Weights of a small GPT-style language model, trained from scratch on English Wikipedia.
Training: a variant of Adam for these matrices, 703M tokens, 10723 steps.
MLP neurons of a small language model. Each row is named by its layer, matrix (gate and up: input weights) and neuron, and shows model dimensions 128-319. Each number is 128 + 24 x the weight over its row's rms, rounded and kept within 0 to 255. Numbers have three digits each. A neuron's up and down rows have the sign that makes its largest values positive.
After each neuron's rows, "fires on" lists the tokens most often at its 100 highest values on Wikipedia text that the model never trained on.

L3.gate811:136143139093153136114091130122135120144123114104174138134130134089069139158120129068144164096120142101132097107110071121099110137101119149104110162088104111104164120123113154130140135133120145164107139179124078122102091132135113078158118129095125139129122137118108158146129141131153129120172155111090142141124118154160115087182156100137087125120134123119151171132112167094136123152170115121130175122114098123124143126153150083127070116076107113102126078119195132110140098116160129083106098105102100116134117106107113102108115125138113107103173142100101103114130115103156143117
L3.up811:174105114137075102116118126117110141170134163109120131120105166162103148131171132135099132093092162111167130140123118131122140131148106160111147104134106137117098118170154124181118120111118125135141083119147141117108125099108171127089136165140142150125147151124080139131138129135102136080147130144110082087159140144159150052129133146107102132103120134132089181137116171192107143130152091153103129098140127140118110161145125160165136153124130085110127134157146135108144096116150174122141129106143107130152150135120137120127130144133130179115136143125097117130109119139117142149
fires on: " 100", "y", "op", "ut", "as", " acqu"

L3.gate451:155086165130146116116154102160108115167182095109133095157151155102144173106139130130118088118089119119073135109120075106146163177115134124133118137095145128096109134136145132118092152140143122149127105096136155141160133122130104148147144133142144136165121156115094148150140143129119104110121155128082152115125094126114132071130160156165131121078139151110140138084156099084103110094131154136116153170128127175111169104137141124116160150135152155097151112130139102089096135164133131133160129134129135083130078167118144138093131148140142140153151086078100120124175138149123142105
L3.up451:158087127109126167106169086143116118112179138133120119167110165134129145149153130137123120144163157106123153131104146114126198090130180127164129107110126124103150170095107105113112142101139113114094124148134107158119119132134134137111142123097177165140134123146097128093140125182133136142121152150103133146134113105099132082142150166115120103119126148102184142105119127124122128144144160143130117121143172071127155139086151134112102143136131112113090160152137098117115130168127108129126125147143128071141117133152138104094116134186143159135140086146140129116136105133152154115
fires on: "j", " j", " Y", "ij", " y"

L3.gate494:140145090162160192131128135096101115083128132161130089133120146169186089124075180142134105125162146134128112132125129085103135129127096123125073119113073143112089119125101122159126132157093143124127111084150129144088094134110125116111104143106120138085146115160120186110142117129113139164139095140105111126126135152159097136135122169107133172155170163168126125130166128124104120117149159114130112161149143162145102094151116112126170125139066108146093146132118124161145099134126177137120176174162118108102121114122141125100119095116130154102090101130141124160149130161174119088
L3.up494:149119149133148185164158134172099103147173091145134164156174138131091158133113122150146113115159115135105130075142129123180145140105145118076113091147107147168104142128119119140066104146117119102133161121104091195116134161108114136116138120127124116098096119135179144151108125140114115136131094084106099173106136138116110111130156088133092096069129128140134164104132099128157137139107126149089112140132121112141133132085152154097163107142086176118140136123109160117095088159140135147163088123119105126174082119136093142107118119139148123138117089124076110115145160137111134093
fires on: "ov", "ow", "v", "ova", "k", "is"

L6.gate825:116146134193132106122105151142157126151136112108119101167116165123132080114153107178091126127100137127123089126121151102167132096138124155180131146135121131160142095122161102157137117127119150135148141118161145115112119136172133168127183148088133120130171131132144127148129101145131152114141101146140116072138131139130134093102176115112082171134150121092123123139141127119135121130141137182186115115155131119160134117120117139112060147086124138149124128145124129062129094151099089125151121101115107119148130118086126098113101096120080123129116102143118128123118104136110089077
L6.up825:088103101134109137120120153139167085110103101081073105116111122157152128147134123089129150118145110149116114148152180104082155165159124132130146125129136124167107134145129102161135112121156133120139147115164158142113153091124138148084161094140169128145133152142161141120075166129135124086121123126105186156164146137168126129143118104109116164101171131115170161122131117093141190107125115111146102073154137152152120073118139099119119171129132145150142135105116121098178107133151118152158107131110113123148113118140172131145154111135108118142115099118106153150114122092129100114
fires on: " M", " att", " comm", " Comm", "omm"

L3.gate454:128179143139193125119095095105180113129165127126107139099072123119146128095107120132115114165126116154155119124118131141170143091118113125119099145116106127127128157139095101171085090118116134105084138168167135122166144166098148109139116160101151112150173110148139142130141163116093113102130129107117166147149109085127132138117131151120107118126071126101173139148146124199152176164106124133079122167121135111094125088103158081127083154136148139115106122111119169151126164091124148129149132093120124132137140168107138149136107127119169144129101094111117150120147121123155129106
L3.up454:141147113120107117121131125086131082084102146122149121117135093089116097098163132130138125144124130124152127156118128109126135144131130112125138137148114131097111113123107129115130133101117189168132123120114175101142113140152095126137159084111164097129122093157146147168125166089124184129092104106159138120126142100118134133132128193094144141138128143103143136146154100134097156140133124107112125122142160132176113109119108139151131105123115137122150151127069136174179122125125136123114121082092116120102134115158105143115139126122115143096166131120181132145120137111112120145
fires on: "und", "ine", "ot", "it", "oup", "ich"

L3.gate224:133129169133108143114152166106151141132167149159151149141132147125133150079126161116152133125101107135101098140084136110160115172102173089123139120123143126117116087172149085128124179107092163109162168153115140138139168132106133090124127112091123140102092139147163143112166129126119152167115111126142146110101117092144123115132139113147092143104126176084129119108094116175100137172100126190115104127118142119149138116145140150129119139098105137102158131131173119168115103126133173074099109127099125152123169108101125161122087138125131141125117147096083091129096122157151127159
L3.up224:125142132151120146105135156087104122137093176131105091140071099115109126140149121106143149155130133096152127134127097081099106176144133109116129078145178116136149127146155169136156112113118144095138137151134102143157128126116138167110089162149117068115146117124144102126124126096118098113074114128126137136105139115150147128145103124136156120118106106118158103140135171125113120141128126081129122102127111105147132123163110155119145121138114157157196172095100145149128134131137146145140133107143145152092102088121107152178156144120132101110121098164074107138135155121115142172
fires on: " pl", " Pl", " ide", " vill", "oc", " loc"

L8.gate747:157115139120139167157111129137132096158128122107147118119173161148156131120128095135166152121103116168145112127142113138145121160129145108178083132147115133124114151086116133116141139151110086103132096138083091073105111150121134138154138125110109139142151146168119130114150152172137134126111146140157127069125143116107150101180176142063110131121094159142125173203218098099130154130126126113146123160123133116113112097127166124133133134090132152111168112093147133123155119090128110088135138138118100134136144138091136118103110124119085109171138196127137136163138104132112129107
L8.up747:080116118139141097177144176139151102124114087118162158106127146128118108140152137151114161120116111113154119141183111132158152135151158151153103180143103119129096128110111125142141114117131128127131117101124109104129137181177137153122110133092123150137125118157136156103119125059121108100105128139123127103145124143108120146175149138119125139160062173110098121137161101116125104124110151103132151129121130154100108118160139119133145126113119081074111155147149128113101147111114144122160102117137131166206170125135126095136117158119141114158075115122147070113139116136206151115
fires on: "==", " ==", "uz", " K"

L3.gate575:095093174138114153102137150152138140114143101122159134145103131166095123171110111155109129128110157120128144117127158156139152123116105129180091157084126140114098180103092167160117195133127092116155138107097106108159127126137124104130082140181123140159164117101145138086138157109121145163142129142081093153137105141106120117121090103119120139156113146147158122122106127122108124172117139117074134127114175129134078116127090165140121133145126072108123100124133118114104125164119175141122141118156124142138191119107148110145119145140106133152133083135135112124092144116156114111
L3.up575:115135117129114146163144123109109120142083126098169096098146153159122157126126113178121079084139109106155161146126147109101162176132135138110140113154143122103110168151068130143119126106119136160131127132131130116098114145146160151135112174096128114100103108130119157117147122136129107159151120105113137108091138131123121131147095128151094108134120166132132115147103120130113165100135140126096116089156113136193142100077136137147123144121125114097115155122096110107144125150108093117130115125166136166171172166093139147167108122125105149150123121171164103076092150146135147092
fires on: "ad", "and", "em", "att", "y", "art"

L8.gate236:127091111084129162125207138118149123168156107143133121144113126140097109142138114125159135145088149137116118123137139100088116115120143144133131106141116151085129111118105088141148133175137128141100160131113146118105123144116119152101123177120119110100162146129138112146159137171150143138114109142150103139149177108112149122140110110111119130107174113115099123107135099139123129197147119160114097164114173132147142155126152103075124078124148150144143076167163118110116143150113147167142090118122129141133094167115118177133082085108135108135098150137148123129121130117139127179
L8.up236:113102181164141125132133132162094148121154162095116104131111151124129120110121109127132119127141090121116106123114176121085138150114140142101125174118086101067119150144166135110148131126149168111108080115110146131133123131154102133142102134121131122182091149127151134138131100091097147099180132128127134118138117120127141100118133105079130139133132129088126099084146142089156098119106147109133113103153118059142151127155131111157129090093182095130182107158120105154105135149101178125172098095153124147108119099101104128101153077079143127118124144127125143136132150140097164142
fires on: " ab", " o", " s", " e", " str", " p"

L8.gate511:106151096111137119135156138149168109164137133127099199121093092162120151162148120099131144126149125127109141135126140149110110117092102160177149132126115125160062146108124117156146143168104097119135165100141118124174150139135176141127126162176171133130124078120142138119080099100100163152148092104165106135134131078103127136093136147115158133116149128123134115116130142119110128152134108114145150116112129159144130098129154109145131083071121130120113098116105117104165146143124139105109166146159104139168097113181127108134121084127157159139110130100138101123113140131137126159
L8.up511:122091127094101125119121114114144145166126123131097136107177162118127148122125117109088112083132131138124127147135142144132166161119177125165093131100144153152121119114108103160141168156144112132134140145143129137119129120176128166107132124153151162114117141093111165109123095136096113115124098116164155172131119102168110100183155135101132169124188125112103139122131108149155124085128147114130128148181129135142123133152148096082122115061194118089094104159135091161125134105130142142123131156174115129128082153140141095151137101094094151142143144107142121129121155109104143134
fires on: " p", " acc", " imp", " P"

L6.gate228:105137165119127116123152131095109114078123187131103132161131164149179120124111104138107151128123126194087144107121137173125152088141109148129159160117103166079118155133101124101122119105127127092116160132144149139085114118138119135154137145126129117170120129099161149145091083173146131139086118164136163132163114084126128161111103160152127147139087124150158141133140098138099124120091134103131143148114112069144090095123135153130147099143116121157108121093120127108152132074153148168116154143125094091160143072142124143105113168132128130116148113136135177102130122169148167113
L6.up228:103174107097149154142117119106143166108125097101103137123141152083123144152061145146127117116126129178135116133145106130095084113175118139119126125130142114155122077124161153100166134134143121166120146151128126123109140103150158113145157130125132078120135163139147082140165146145101161146118108139174095158125133117110129143154148138186152148113140160128117136101134134138134105134143147096087143075141134141188156153122121133141156120151109152095136078150142183138107130118164155154132132096131133155092132114157108146132114122113124122121087117124097125119140143108132091174
fires on: "ra", "ay", "he", "w", "y", "a"

L6.gate261:063110140134134140137119132174115101113137122086143148137163149149147149128117097115148118136110084143105085138113115144118124110096130101101130119129115080142130147115147076165135150107098129139177129128128151109173127120141131134103112141136092150136138161102155126114099094139120154142163139109108131113138122128115113096137166108078142105121151095115140152083100149114132133102129128158143156146172136139162147145123156113132101148121127130139111120107131109130118081113152130072094100101104150155124114135075141123123127112082131105147149123096176119152143104099133163126
L6.up261:090113162106086097111102153154132173095139108093124083116119129161120183100127131116124147083098087130112143172106138129130105106164137131161132152151113114165134145171111092103156080137133181064133164136190133151164125096145110158086155131156129098105091127110102158107163127149115137151134137092104142145094140163139167128141110102107124155091133131102146154115093133121122133177126098144122147112122103195122092140100121110105140139133111128108124123120157133170124126140117127136125133130103154124138101124104157157119078153082113123116153115126097115121121179123151162085
fires on: " comm", " Comm", "m", " dem", "omm"

L4.gate781:103133137156139161148163129148131094138152111126135162128144136094143125138115147115133133141133119156148146147129158192085127133161134091134134138165102101129133185115094124170126129124116099131117134113141118121158131116131170125103143125159118152110146077142100120123118134103097137127155135127154110126123094116098111141137158114116105140119132110065122109158127109137127136162146127102111136130104190127121121097109131108110086157088138144140167138149117128095163082147146181119084112107127123166080131136113129067135122152124129133169075091145102119164110136150170115145
L4.up781:150113140084166147172117128139170121167089113153081110170139134128162153158152110103129132131147088143162121142047116116104136109139101149114113150146156157182125138108108093152147105152178174113168131105158122133126110113105157130127138110169161149127146141111106116098108118131153156122121123070125146164130119154152116144145125131082134132156143119129136142096119128128153123130108093114127093135109127124131131113133144111143144103124119116129150123193104147111109143125133152125108142103135138140090164120152144135133110113111120072115125151123108113176134154092156095165
fires on: " P"

L6.gate131:122103129144094136143138137092131085123078106095188107138109165112197106129145101123098138143102130115153120147140107134135172126092114154121095123153112132154063133163165145134118173101110114121131136146146150148126139141123133124089130103118121137147145148140137109125158126134106135103131145139134127139106125127152144094121153111140130138141149107102105152134091167132099131141141087128226115139159109076143132107084132139127127124110153130172147131149131120129109130126140098155113146126146115146158065132133055109110141143136165099161145112144165115179109110144139117154
L6.up131:116156114123128121170141140129112114108092146115128121132134114114112089139165144150100109158116109145104152118138117170133088122100135126139127165139146107129069162135145133138101152106101142130131125132131138168150166171125135081106122163126121083109110146086141106120142195110114120126102140138070127140149094169135104110153116161118087090116130086073134151143140137157141138158112113167127137148113137128138144095126100094172079107139136129069116162115125145168176081098144142149055104135144119162152152126131126105104106108126107135143149127121168137134133135136125109117
fires on: "==", "art", " ==", "th", "p"

L3.gate291:162137121128121159124124140148116116144137080140183134134128128136157178171120078127102122137108101149157114135124154142167170152074076146096125090107139163141131104123120138131116124134084129089091143152131139150171132115115134154160103129107153110094161158143094116109126105121159148156133102137088119118100105123113200119121133132073153145142146105119128126100146138112126123140147120152123159151179155075164124123136138149146136113139122152142096126141082112099127113157117112168173128154141112156095116124149127108095124141110101175131115115095100131121128119159119140177
L3.up291:147163122108095128146099079103119123103115125112113108117099122120154113142118131095125100128094124126133138138111111141102087149144157140133122165153141127098115088122122140094115109138120163144170115131118159171099082111094140145122170134134090146158091172122105106161134116135119168111138119143103094093126163147141169135089144158118131111097075112122095159140130129126157138148121119141146180113126082112179183123132153111114136127174116124108107132167132146128138128129134157107187116107149120124134098120122080098108121101126122109084155142097125130128140157127115126160
fires on: " that", " announced", " said", "ard", "med", "ure"

L6.gate398:102142134135138134179141129122109157136160115063135162148124123113153092144095125145150122162145127173099127120127162138153137100172153187128126115110121090129131141119142115145182140113106116110108158166111144140135115127146150138138141137090116155142135106133141135157108130152098122127130137099168093115143139116153120125171143116178159087135100092092121119114168149166121157137130105137096142125121155115070117093088124127131165163159125120106128140139113114130145141083135171140107134137138108155129112141121158152053113119103109111107120157133125116200143119134131083177
L6.up398:156115182128156128103109133150148112108156138117074180101139125139128129122125178109121096132139153119148102108106155097148123149124141147160136151116152151147138115096148108122111147145144124096161122160112130132142156105086134081091124137141122140113137092116132126124134123084124138141167103127119085156165089091171121143148160084105081145109146145149118125100138101126135149157098158111086208110129121128134141103139129135135120118153136114141092148134147138139169134127112155133130149133104133116157158206116152106128089135120112126120145118131127106142153161132096147108
fires on: "id", "all", " red", " av", " man"

L6.gate604:113141134117127122085151110149118114135126129099120123157134154105110098140143133144169087171127097153148114112169118101147131113137101126141110096146080118136080113093122099129158152113120124130145123143116145136100131133141145107109146146129161117088083124114117153161121122166127087122158133093160095116125133113183148133065146146141156158101140094133149131142173143113127092111179174167147144095115107140127172140143105083142111114140118213100141183117131144140141109126171109126142120117142100134174160150082107116145139127118112163170172123156121136139122126112152105142
L6.up604:121130117118144122129104156094102149120117121106132104121113193140119120131107087090113095123130118138125113128126108100148159114080129163177110121115174068139097126145121124146125111130116106121116132121141136092164077087131121144133101131149125122145081151108113119098119130134111148178114180154103130119144105139157133156130150130122118124126143176088118109133154152096125095123072122143149138094124138079167117153139117105101120132091103125109160101102150101145140116188149053153098147162151080170113137185055084129124126103102141120115095122130110173127100087134112111123
fires on: "th", "h", " not", "ill", " put", " Can"

L3.gate424:129111118137071127149108175166130135097112164125149130108121100055138100131130133117152136133116107127124103142118064142106079075116121112160123094102100157125101121102097140133101154158112147102123119107118138150102142123121130109124125117162093149096097112094141130135101173104164120125112118151121134112133128137177121115097164129137139156115098122165138150090117110133136130123171156152126131102137126129124151128101153129119127148140157181082086102131101155143135133103142083125112124166176142138146134169113145154140108091114112131116130102112087114124108146114128125119
L3.up424:118130119132128101167140144089141143136129104128162086100103090101111122132118112105135160133079133120133146121099169108139127153120131119128099123101101108087129118156155111110145163075156157120131103137121141111159094135147107136129124167139141101080161153168126109090106146153174106164155104134120132145155122126136098149108108142119102091149155137084143090154109090128136163123157135140176123137140108085158118124126125128113083131118087088071121099089129098160163134135111106170108109128128124156139131150152160103134097113106176125137125146107129124171152128139107171117
fires on: "it", "ol", " made", "er", "l", "ited"

L6.gate17:180112112182090089089185127101075157139137119085144134116089127100104144160152147126117095135099130127134112148111156146103151085136132122131104107137130089125121148068123131155087116166100135130116092106150151114148155153151114094122139140112134124136132137104121150165109144147120113104117125118118159113116136115148149086119122083138111113126123128126145127143174092161137148155108143124158149104082138114100108129118133136177095116085102143178144153104086138081154106142104115144089136109144106131122138148064132141130103128134128149132123111120108120157139102092135099157
L6.up17:153120185133074142141167091112140125121097151120142092118111118114113128134090133112110077141126077096076111103127139168113105065102133145138112116130114137087093147117127115096115112128139131148118102157152157147147146152140142115124098110122138118164113146121141156156136122159099171168140140140179115131135104089151117133105164133119135107144135092187140140115111118122142125137120130107128095156147133108181145184117136120107104121128109124143135105079125168112159109091112127169086110116104135151094134157087101119169162120121129147109113132124081132097137110055124124125
fires on: " high", "ess", " low", "ed", "th", "h"

L6.gate288:096117130136106131137108085150081119134116121129117099128112171128118152111083151154159144065149134150109102126124101122088131093130125130122104160076095139160143115151135117137116107142109141109122126075164107109165164130170143129113158119129146095166088174108153115118127121123091175177124134138123089175090103120145147135095127127109120127088114110112101143110174084129125124129148110110116096140123083116174160088120119125136149109127077142083130123096137139131115121142185138113125176156161112084119099135091139119101147110181094116140139149114109157146096129144119118147
L6.up288:115128087109120128170071119144128115163131139173133142126106109122138126126152158137130155121119108139123138102129096120095111100137120120115084160153113135141162096108129133180135173121126139150121159077140127108153164076168158151103132123180123143115110145185185155130143138109102115142145123108145137147141144149119102149102114139132149136133120138109140119158155168118132053128107105132157104139170152157151155134139120121135143128136111124148129100137150134140108126164158159099135121143160143108087106073123142170148127118065146138113139123068154114121127112140135136118
fires on: "ra", " tra", "ro", "ri"

L3.gate404:155163130116177134197154088110172094081175151163134140112104118129133104085168131138132105140130094112091113100187136116108153100093105071151119135141111123117109126171121158148119136121108111109123137086162137183158116144124090105131161136103174128082078146140119160146150100164103096188122143121125099087113135098147174153116123164138134148101133114184128117107092116129120165136123114127152132146137116121146122138174137116136137106153114149126113102142136135120070116138143145140088133138147114137083157114152116131150163111110150156117127146155133125121137142127155140121
L3.up404:100120142093127115173134093159137102117108096140145141103116131151142168173136144116141095120164103088096130118115145138153096122123177128111134125158110050086123128126154196158132136135123098160098147098134101115096159139150121111171103125104146171137142125161124148165161163163119137126149158128090134119131126135133099108104115099117109105074120168155134154148120117128111147126114154105077111150152155070105097144151130143122129109113122096110135138143129124105101146107161138117154110128157077107140137106138114167094160149109105137103145062117149114105124132142166152129
fires on: "z", "ov", "ak", "k", "aw"

L6.gate291:097162098165114130126153126145117121130098096117118137113129171153150118155127091065116135117136120141134157088131135155105145133136078137182087130091135116134126105097123089106103142108119122140103149113107162093146177126100137144112134154143140127103117140129123138156124151149098135133161105137146135105137091138136115133149123108132087095151159145128126165102131145143106135098131110096118150130105114105128131133133134099124078113122176168124117146178146096101183126116166138134127167117123166150147112126086125099109066085123108136117138121112085162121194127127069181160
L6.up291:134161134117155099112161099148094111217095126126157100147082093115129149134139136104130138158097151157153126136126144128100081152158146096129121127122121083152105115144067167116153162137104143137111132124131135100096174124148109127131113123130080101127141193099124112117136096095057143128107118111084097149107141092125142138109107165123153106132178116136089177083116125149091118103143109124141125119081124120152162124115164114133139143114116136092125166120089143109103121150111125126118147116152108093126104142144134141074136123123101119134145148136123174127121113130130118170
fires on: "P", " back", " imp", "ack"

L4.gate231:113150107105131128127159125125139137129151128150135155089117135121145136136153144135124105139076085161160116114134157110121160148112197126114135172104122089137126127122142131165124146080094137087163151158127103109159109129159149175156087105129127133109086131138142138165132078154201142143170155163133134119104139130112149142094117147089164138123137150123160125152145139105114119143151125147138154134108088117166106142090127143143152145151107148126116176174111111104159098106092110092125140184142076144128057165158164103103073135137133187141102133159090155132148112128116145121
L4.up231:128152117112111128120175170115096138114105112101109134075098192151165140087120102159118119140133090149140106129145126126174157160112159147130127162094134130104158110116117127121107095142120163108157118170115161163170156105129147118085110162094166139140146173096121161184096159110129150102163098125106086097116130131130194116087119164111121129084127113129123133135123118152134106139139171127138125091133129121159150107155147149137107188111149137146076143117143127067107112127148130109124130146175096126105144117139191107128146154125139111105120150102137146098137129097142087145
fires on: " that", " said", " \"", "ther", "ised"

L8.gate335:139114140101095157118124135117108134137126104136161177084130125113111088128135106125163132119162164136131148113160093152106130140168107089118142114152171145151154137073080114146079114129133116105092121129125165143121135111165138157146081139140134155157142123145122145122104102108124125101113117127123163099159108130108076131106132158086119127127072136125089138177122116176150115181174133097112116152162074133147122125134136129110145141109133154119181165141120131141132106120146170152153111091078114132109184108117119166097133114136107141148142109171132143108131077151145120150
L8.up335:093160143137118117134175117100092122145107135179141108143147172100163158103117109083125131154113087145124130142123129175084114137126091095116137116144116148132156107130086167127175116115129132146119140118104140113114151128131103118116119124113130110131099119125112096187170116086071175153129139117104154081124102152127091087108126146094114098177089156150149166122138094139120135121169095105153088099136143147132196142087124121112125107124163108137135127138124117149114116139139125108099134120089124152101161091149143138104078139156125091111143146122139129147106097097122139142
fires on: " P", "|", "P", "op", ";", " G"

L3.gate505:151097121151156152121132162172126096142113160099139115101127174104106139119142129137139112140099149120106141150106129130130127136155144099163141125168130148085149127134130152163111121135111157088114089095120150142119129131113163157123195166106128157112158108181136104104148151159144136123122129166101149135121124127141129161114159133111088083130125136121086125150156165141124112110108125152163134148176161154141151115101131092102152150181115113159120130116155119114119094150169130106145115121158148141136145107156115131106145139104148156128134123126138109168130146103122188120
L3.up505:098166098122136144157176150135146082131126146106110154141098133144135138080130118086148158144143129141116117106138095128145094068154130163159121148160145110135184093138121123102140105169125155155141140161117094104132098118095131131130127118147155126121118184188114100117155150133140146110122123114125134116105108114124203145133155109105146093121139089114136110150112149097130107151139151116064155153095102103121114136134117091132120124106128115123180159118108164122115148098091104115093141147156110103115117144162141105124166130099101137103196137159138166122154151120139128107
fires on: "pt", "t", "ed", "z", "od", "il"

L8.gate615:168101116138137115179189149093124122097089103121118124124110106094174073108176087133118099086103098146149129131156143120110149144123142116155126144132114131071118132150134149107118085090123123117150140132061104108120124100174094145129140138078090117103134163121079110179097122121108156126160159112164140091129131145115137139128125114141130145146166139099084130190176160134123133163137097122181123149108116114108110127147102166110131153119090124125142139134137139166149091147108155167149158118156137101163130155102161165117066121168099143135125099151144111101110106149134112056
L8.up615:148106163103119105105136120121107098117123148148116089122117122129141112103136120086123151139136144141159093154128112153137171142112158123159129145122153100155140150134049145102108122100134109157133164138121138155110142126164148128128102156069163124150132137133133089124124131066091117116164111087116144124142117133132117118126151080102148118132105124155153154140145132114151141143144109095163167135152156140058114134118125134128116109122137139080132133147131155145121149119114129134109107160139149100132134095121108117131089137122166124109119104178106117096153139102120120126
fires on: "==", " =="

L8.gate1:099112122166165161133118153148135144145100115103147110141124113102141116132109123167118141150086121113125096145173102160118133077141109156146133096088120104148092191153146112137133200157103104160109139133112149140151182107111175130138106130130146156119160121118141153164090085085137117143138132158119148133113135102132077124152158088099155112113128144097097145110146112143123146151103120149150143105109112095128165102086154141115132103115160101124133123052142105139157081105140106155150161133110122135122131119129168141081104109110132104122150095125110127097125144166106138125
L8.up1:106101106127154115105124116115156088143115159105167080150131133121199138146112088149122151152086075089093068131157111132128140155115093142133147101145114146113155172124160126157152163121147110144093157123105168119138121101132120154131120127151129126155127127105091187149115093078137103164155111127141159159105158089131135156120146113124155138154136140091091104154086126142112120120132153121137119129144110120132081102131118125087110100132152116103109128100152136135097143132137125176167148148118072139114157169099170097157095126110163103088119097077110169120116102114114143152
fires on: "ol", " Al", " All", " Hol", "il", "l"

L6.gate734:123142172142108166172097130123128126139101100112153124080141150106133098132087092139134131151119109171151150166127164137141141129103083092154132102152146136097136105115109133117115125133088100134130154112112128133177115143153168135194155138132180129162100123097131133189133116119102102142136131101151104118100129129140101129150111120156145082100118098105091109171125146158133097162124125093123163127145142102106143083116119139167136151156154116121178133098112097109172064145122159119134104096114116120119152126099108122085109116163133118139124125117130114142081118132127068095
L6.up734:151125141131121154131108121148154108132175118105141111094167113119163120097138185135135124100118129101138128161159132087112117159076110127126142138138155090092132127055110087126137101116139098135116106132136128141144114122138150132090134142101169109093128125116105106136130107069125152108160105054114129094123076131130136159104126160115153111118127091114100148144144129112122156157149148094117098127150135142110070128172120103128146104137110124126160112112137117157140141109155117147126128095124165109150114129152114103124119155101089106162085157112102120124162138082102155133
fires on: "all", "id", "ur", "t", "n", "c"

L3.gate456:122129129097127074104141161096121110158111168114128092103137118161152091125085134131139148110135080069100130122166138107137160090147139137149118131202095107083119138137138137133156129131097113106119130141150106132127108114147134095146124124143144137084119130127153125178111101171129125125091148126147149133102150109109123153132118130122110126158134141101159103111156163128125130112132178085062158114083134165164146135095137144103106157131142121138151090098138170071099120123120105111121088091121153124141180110104097163074122161105180114146115107135102128136112145110155121137
L3.up456:106160100095095103134120100089132162141123180132129161135119155119141126138111129098052117100153133097094125137148140117130133149131127122115106134101146110137107133106148121121071112131111097123146112158162114104136120145129154159114111125138169146101150114106109137126096151099149119132123155090094131118148126123109087160129132090133148108133115166122138093118150110153157163125121127136115085146132116112103125151094124132136108149131125088166103123112086075117124136184120150155114096131163120102070099153129160126153150092121175129126170122108143148113132112157123105118
fires on: " of", " both", " two", "oth", " all"

L6.gate165:180117139164122100150150131123151092107115122121167135096116164126119077125124099126128153125151074156147083130141120141148104095113113105145091127144173111170130154133065163114125124106100131129154131099107101115180125112148137086131156110156108163108125118080122135152129132138110137105125127152146170110081109111108152087101131116133128143077109142153114125151142160123113185154129123157148131177097145118113145131164097106150120092130102138151138161133078154138119073145139171132086127140107078143111124164121097097132140139125139116158121146160104127126141109150108098143
L6.up165:167133148122163137131141083103109136096131162128168056183119093133160099175073159140129076130158101117143127111106104107111119088104108124123129112082152138112071126158118086132118136074106165122122129152110143157130167167115159118114130183122083148122114126142136139134104100129082131122070143111121116176128141118117118156138119133129137143105117136087155152144093113110127114148142148155123115134165144158137135139172128119148171107133127107165189164123121136154175127103138118114132101124116100120087138121142113140121138133116150124104149115136104117098156135101078105124
fires on: "==", " ==", "==="

L8.gate689:147146141125118153138150116098071094113128138141134162131142161106108143128131091103138153092127167167134129148158150150085108122136127104144107140095125129159092117148114110105160111153133163114153141119134136150149156096101140121071148120154098140163120133153177189135142115099130116138130114142158129120155146149124135133129183118094173130100108147134113161088171110127117159119120156105168109200148134134115176124145145189141092103127113121144098107154169116102142139126149114134102138122110118071125153087099119114099127132133123123153114137120135148106124105153126159146
L8.up689:081154152123130120106128133093137149113127120134135174102147116122126167118114148135165112125115113120097159114131126086156182097130090103126113093164167100113107149143120137138155139133163096094122133129113143154130124127120167139130162101154146156149146150152146167081131113110153142153123110155161152146157107119130144115116147128162155147146111145117131096141110113118130165152126121120112113138150092144178122162114120144093145089192102123085100093161142087114123147134115119121135146161113123081109113115145093127122143149094123092128133123143156171149149158147143115164
fires on: " tra", "ra", "vers", ";", "y", " Tra"

L6.gate169:171126140129112107118120111150119148149102131098130130127143150109133122116105186127101093167107162126168157151130132103121106151115120152146133096124075143116094142160124103115146154144110130169138146127123166087142129138138137177158115168129160126079098135123108117137137098124149150176093115126149093173133113150128105117104125087097106174135144141097093116124158161124159111109133115155112111138112109092152183151141132107175133120099146120120147132157114126141094139138133143147086110128154165131113184126116115087104120075114109141164147134136130117109105157128119115098
L6.up169:100115123141134122163109099152114136133131118146116104155150146146179117122136157145092125107120125087121132155143173089138118131137114136160134091109149156146116105092112120097186108124122089076110133112156084154123137139124129115135167156123108114128100110147121107132131139109139102123142138103169094146110145067107154152131137125106165150194120100117108121143156096132161097094131145096122111130116113136084165114119112090122134146141113141108134121186124127107156130106146128166188116079138143127134102102102097127106135147129078132112086129105132131146093144163138134102
fires on: " E", " th", " e", " Th"